From a checkpoint of a small transformer trained on Wikipedia: RMSNorm before each block.
MLP neurons of a small language model. Each row is named by its layer, matrix (down: output weights) and neuron, and shows model dimensions 272-367. Each number is 128 + 32 x the weight over its row's rms, rounded and kept within 0 to 255. Numbers have three digits each. A neuron's up and down rows have the sign that makes its largest values positive.
A block is one neuron, or neurons of one layer that tend to fire together. After each block is what it responds to, as a language model described it from the Wikipedia text at the highest values.

L2.down96:169165123120087085143118103127078203099143139132108138090149122078130173140190087105154164144170059099113128093114182083054122091116093150111136126147144123087124140174124127176069148207136087190127156130112185171020155163137087172174093118216181126143099193095127104187111181159128147157
L2.down260:155111160079108109195140094112146111178172119104111140134086087131075093167177126106104063208102155141137123074145090113153103073125108182136072151152076178147174104119155148109126094131088115090161149078130132094143099156170109151097124106137165140169167163132174133127157125132095096165
L2.down540:116129131141082110156157196167121103144163101104151149128086147194110062174177126143140166142135124168096100146121097139145151112183099127095139107145114092084131130152120159121136069151074079210126113081180000157113146147149191140149159114104139162151085138129123120095104152076151146106
L2.down865:152146088179111130192174093135067150093146178178169092041115078120198173102173117126202079140121027056167131142123132127160122176166137110106142107123098113084151115128138114157135146149127117111098105071188087095107122078071098144116177119072192143015192117142147163112185171136176058150
L2.down892:107138195117186141154154151148117078097138137132205111154072120096143109121143099148141168101173189148117143098138133131143110127164125113102120153097180107106106088133102106085109106107103202150123116134082183096061098134148087118167216180184170097144053153127103120145191160103151137092
L2.down1078:121107118114098149145138138124134080172118108150167123124169164109088072157115130150148135114128169165116146100167163114166188092133131139087129110142212138125146130131138165134138146143164138122140080122102158134088125080154106120098060119167167108141119187104091146111102137119211113134
L2.down1884:130145129162081106113154194139171145107151119149132082105099176253079100122160086143188095125122111156092143127142060138093101169120161115144097063103170091100116067102065143109102140080162049121084168120096086119168148115099134126152128127100135111149126142098182150130089172128148098159
L2.down1905:123183079143157092089117139082139207095109178087132117076128113064080167087123092162097127094163016119147092148099148103129127146150074162142108125143177151100118090091126187147198116098165098073140150139118182130038179125138161109159090070117190124071169100140138102151138097086080182054
Post-noun "of" preposition

L2.down205:118122132133162163163105096119137110159133092172165123167091175082168121091058137142140101119107141144158166060160107167195104183129135092155132100074166098121164057137121119127148122087145122145139116082126170119173188115132138125118137172084127125173189109148143151152098065123145130168
L2.down208:170145085134095151136086101134156144079108131133163040117181135118106181105122135099073094084201102152115112091104095141077098179113218102171143149101133140119058128103126147185113107070099129123150109126183058120118138093041113166138089160082180162104150113071081082111118172167094144151
L2.down444:174176090059119090176141120135158138082116073113107157166148078180082094095092131130152129150153012140140160101091160098164128131125135135142129119119173142123143159126169117119065125100114121128075109119131126117133081068163131128102133185111170121114150117094230118115120116158127087163
L2.down485:083151115101140102114120140159175121146165082152150129125169141117136136132135102066167158149129065077152156117148161131083118083130145128132052196127096081097125091173124102115155149125094119185074156100113095191121110114154142159143121083162088067134176178154124094124096098127147153133
L2.down505:108083135146200112105089138140110166134151123123085086179142087078113161111053210100162139142133160147116092114149125154144087184150121114054156130157116159173135057177095168174186149132114075085151138116059089163069140160149111102030101104084143175071143107110150121119168188144099099091
L2.down1117:128118135138086111155173152158112147166120146099166146132123149170114195115162153141107103075095105087111165099136096115109103095108160112114123123159103116099148091074192124115105116088153120148136140086119168138136166150119093166116092147148154170168135134054153168072146120138078115103
L2.down1263:133093176142151080107102030122104149102160118161126149116121143105161081146122151065155104121102125112080155104112102121076064128147161148102092152109139155144137163085104154093182179064081097112123123122133200096110153090095135155109063148166169124160101119118160109136099114134150114123
L2.down1811:171089190118135121187166100130130106127165076134108144133119109100093110096180127081092083071143102081097151130152166156115171111120110104110150115123136112117175116086120155115173150079162168130132040116107179095102190137105194119067122097092156104090157093115106086143116074109157145175
Table headers and post-subject verbs

L5.down73:076158137116113083125134129179168139112140142146135144145074109137163065175085148120140110109169126104111164086097116152106140145071191062158090184091155091125124112148136174160165058101105106108106134124102000098119133110090105117096125113096129134119113125132125088119125105164172161130
L5.down234:077167071151129168178116138134152089123155166060126199154071167197124143176132104154056116140136181156130162129185085162108148128134167116100105154111174116188125127107139053111135147132174127131135130126103168147149118126110183133169128119175166158146124134123159109100095121146227135152
L5.down775:098206137144066087128125108170122200107138145112162125198129102128156094151105162135110121114116065167138080101158101151118119209114148094126092107128155169154124124173188172072156072117099128067132136130160218159164199134145088089075164077138155173109142152135075134124066060136121134102
L5.down1085:086101116130116086120079062111124106137177095125101090103119103137108147102129112105122140125198185101110098163175129176122104173106142108192103082135166139114160092077143052157123151134143131159124104134114210165169130129117165143070144131149165093100134207143046137138129116110158135160
Perfect auxiliary "has/have/had"

L3.down483:122163095141114123172109125108132118138170121052141198204134118157135082152098119132089129142110206115098104100173124042127095134060123119132082093140132146165155093154135142075125077145151178157147131163116255195092103090117095119059122172079129164129132107093116123176086061110182161162
L3.down1969:116176128182108099093133122105080112115115109079147156093183099109154116181131172130155133131124194119173111146157159113107142135109157133137097118186123187122098177101176080127128132135133141127159149132127141063126125126160152124096114151095190155135145118179100171086156152158084131097
Perfect-tense auxiliaries

L2.down45:101181191096107134143078139137092142084214142115141086116115113145139131127164157069151116130139127150128142110108154176180105149127109123164101129101091180116119100171115099134135175127163083134071128152169000131077141075137151193094111164169177089126121187114118117174131171119122088136
L2.down592:098091170129102133119161098075132107155072136130110122151163151136097094138242068170172132116096103159133105098161153086143078102133176136156100112135058106138211189051122089147039143105101108110133113164150102204158123091143147086050130181090125064105140068134207089092120118123108138109
L2.down656:175120106104120089107178108064176000153126127155164136121077123165167114126103128145124157181138169096122172101133079047099061105115165108156124185165112108086197096110078097160120096147081116143203105107120101100140124185150085100170169102175142147107104120175155163111125115126149100115
L2.down833:180103129132173133089114094061155068107142137139112168126122144143104107163094094148156088089112220069127112063116143153139086150162136131122126116131086186163086121169130108139091155101146102199149122124141255134121143101119100107161151156157140121127129103135135077109117122053145144118
L2.down954:118122108138153137163138106143184073146114134104168112119077123110128133115133058125165142188135163144150111118107125119090162129122119098204085080197106174136126111101131121132109095139083074081162124119083247121104183136165157095155180080149131185153102152115150096119095140131147121189
L2.down1090:102097116164123098134148095156149065163110116115153146071094223086132077175102143160149082184116180169244105081100070145068101112133159159155140132156169140104074161118136133130120121144132134123145131135153105117129157121143130079161112144159101131066093116168144074133129117108111127159
L2.down1619:084129127155098153116149181134164159084155128126082078149147115103145143083160100177132149168104179113095152105146119207122104166086142130112126193143067102193132123146108093141098149082113099132130079188151070121192086104111130093160196156087167144109182154183127101125112115159171101111
L2.down2035:137117133163123119104157098104088148122144134120100119198150162144138113162120138135158157150115166106143184114092143152130133109073103130082149140174142128152098187133167123146050116102128126170087086190100105094114141169119127098122148150135193142159092133143126136156118145086113110096
Zero digits in scores

L3.down391:113088080079123135126151142115119153122161145105160122116119123108125171163084155120097149082131022192127099210073190118105124121087124150188083097131150093183061099157117129149130131136136094071139074115158140226125098143157106115127161131091122155085135101132121064169148147117178143080
L3.down1578:127159135195156141150107133146083136134212119131145152155145134125158156089127107133089135159101131130172101159140097168104118114168190114111052122130137096110070125139103080088093136173095128129135108156094211153085132118125124171177170111127145081138101193129099084100139115151098150085
Postnominal of/from

L3.down206:151118114154084105132082117121160112142114126131106090143142126114169103141121090117155119128173128159091126123128179099088114150101136192134128198087108105144145123086083158138142150153135142200088127177121152164106094099105146129107152133094085157146118089113095114151044138125127144113
L3.down1418:097049156102125128179095169104129109208109153110154190175164204157071095157127106087101111090081115190123133084121150103142106095173099120114147105148135134144120101182168103128127142148172146143097082120128236123106119169134177117172127142114114096098153121121060094122132043184147080083
Zero in scores/tables

L5.down37:130196116098131137125113084103124129237147084090207188155133113132114118121193120167114141088153141170169139122148098132154093144191126139140176145144107104170099098052058125129135124082190105132153093080110215155162149078145138138117161069201095082088146127162112124107140130178068113190
L5.down788:125118132129071143123107131080087121101140112099134168188096128196192115088195087149081059132111108076079151151115151093083043102101118098133068154141176127160117063141176120113127154160133169110101067112127187151107075147103113134113108097183136152146121116108101128086141173095117098062
L5.down806:143149156163128159143136103142127127119112085082127126173125130088230120119132139169130136107112062127074102119107133116055162111145072131085087068131171120140139052121124140106165149152177177100127125152158000131131122097096164157177149117153102090149116085137094171120123153149212128122
L5.down1047:108144078111150086095119104140188143105100113160153114003123195117111115101088155150103193148128000150101142135175172157114110151134079110129125115049142119131145040135122170147091127080159138143103114143152028104162140143156125151118102150129092101152189104153206131134117176092137099108
Function words in foreign names

L5.down900:054136087143145156139101124154133141139182110099197135206131121087121119153105093189091125156099098134224106170092132085137139141149148124090093179122085123111117139127145196170096107174127180139142221048127160106125119130150162139111080153127112092126134087132083113147140123130147158076
L5.down1748:105115142100133155116127134114145095101173173152188122102147164140073155133112131176049116133136135116136152096134167163125109131107142100141078133055148122152158114088098111149170103221130110125188090104099145091083121113134144120149154087123147133107119123158156130116137141120087081100
L5.down1964:111088067109157092144133137155136188180148122150121074000116127098139164141099192129157098136144053125120138147123104201127110083125142090103099164100149129142139123109100118104177067069096141112138071134137130130085135165142102159124103073071113113141163078121142135122110111079140104098
L5.down2034:108120099066118126115138112137133202153166092190164109131160090121069124106117147210168156030117048153101136120176138100131175091076148110097113143135118136109138133108127118143142117111089114121131090090135088101116100174088099107159159116010106102149098099196103126136147127126116097120
Transitive verb before object

L2.down310:072078123082198085137104194095144180166213141109099136000145115152143124124085162141187093098144089123166101106146116094114142125097069116122114084144208126146149100114140155189123185125148123150150109127125154132170171106150098157124113103073123093109147130115136120098166115127097081133
L2.down355:133102177133145120129116074151122137157094110081105053124129114101136116149061158100155129095115128167125079097119119132122144137147142208144115100099186102146190112176145166181128158067104097135121112127122066157112150104156105105113046123134155115136180094131087089154125190112071178103
L2.down567:112126111147135092146125162136176143085064077115108175102121089163150144138159098184120150148151100093153162112130096151162140134170111121123154152102089119084093088137111182147127095085184116146113166158088202112110143097099128104103150116128112125084089145112143158153141163136192051143
L2.down949:101152148107095128160080149137113185108157125214098096164147043114108124120080089109133156178123079104111130140143131129063100117156105094090157114235133096122112129119105086086150159128153103166144146139138020137166178152109116095128153142088115158121109121143100109079127180100100124143
L2.down1213:096136114127149133163158123101152087175108101158121090138150107088110140134104154148159132111187154129123134122181148208108194124136102141068084136111137124067162110141083114159164157113133124063137060153098140134083135115141094117119147165111159142151140109110124125178148106050122065108
L2.down1347:103136083153079139108107136162107186117161118103175156131148141125135127157142115124105073110163000089131201165078156151125141115155149125176089088077108113128146094130102098181125080148090146095177123142164049098112132139168118150172152130127073121165115102168109153151120142153154106158
L2.down1608:105129149108160192167110122198146132116154181129114103151113091154116114089094142176127160138128131094159103098125163108100122094138140144159110178175166112158184187140123148114150132123148142166076067111091181105155144134112097169117141139133127168113213182113103094127206189141103157090
L2.down1832:076085113144155153115142147103123207128152099140177101130129089112121180186178136164144084112079079096143115112121172122087207148128090194094076133117118138123172065113106202164133162087161118131125109103111124138131141125187157136110147155109135153197126149139154138114114127134107152116
Transitive verbs before objects

L3.down58:118120084139206117146097113095119130134172131140109126065142110104059101096075120123105125107126168073084118089138106148141123116154134151081107168163118116177081137094115163200099157152149111050094090116129245159096156138137083160085150159087091147131123119070117142136150147128112101095
L3.down1218:072109093104089124115126111097108105123205140134160097062167149087210161136139084129178089132099096117175095145066137105148155107123084151046088154144142107138127098164157172141197123074094098117131060163166177181179200126113107107125171085093152148099119136151114110104133077123129120125
Clause-taking verbs

L5.down97:159114067130180098053144107110122135165146099106150136164082140126079166083080157148177134139096075145095145091130178169123106077096109092112122160064141134131130131122118158178122092140145134158126155104154003131069123133123123136153189117193124178138101148185042101083107164106186156144
L5.down326:129107133163087170107152176172131137114125121116102100126157102095115129188099116101078146125047123106118132105142103170115111140135054084081125126131164076138126106089195152050086185162107067116134159137139168086098113112133122093147142149084089120101135086158075115140105093066119094134
L5.down1408:180151155104115156124151097137141135097063145139102008112157073187160122142161053122147068096106060094154143138129107181164128138153128136097124151028168147115105125124170140093121157135065134135068093216138031110173123148118128203108125115139151135175090107201136125148175170124159132134
L5.down1621:119145134148135133165085159133106134090184113100117051103085051140114136160052134130103084171129208148139049145176167159144182223081142150106105085143127160101169061137117147166065175060109108185173135153131000092162135151117102113109039087144094159143118121129170074110147097111146136119
Stats-table number cells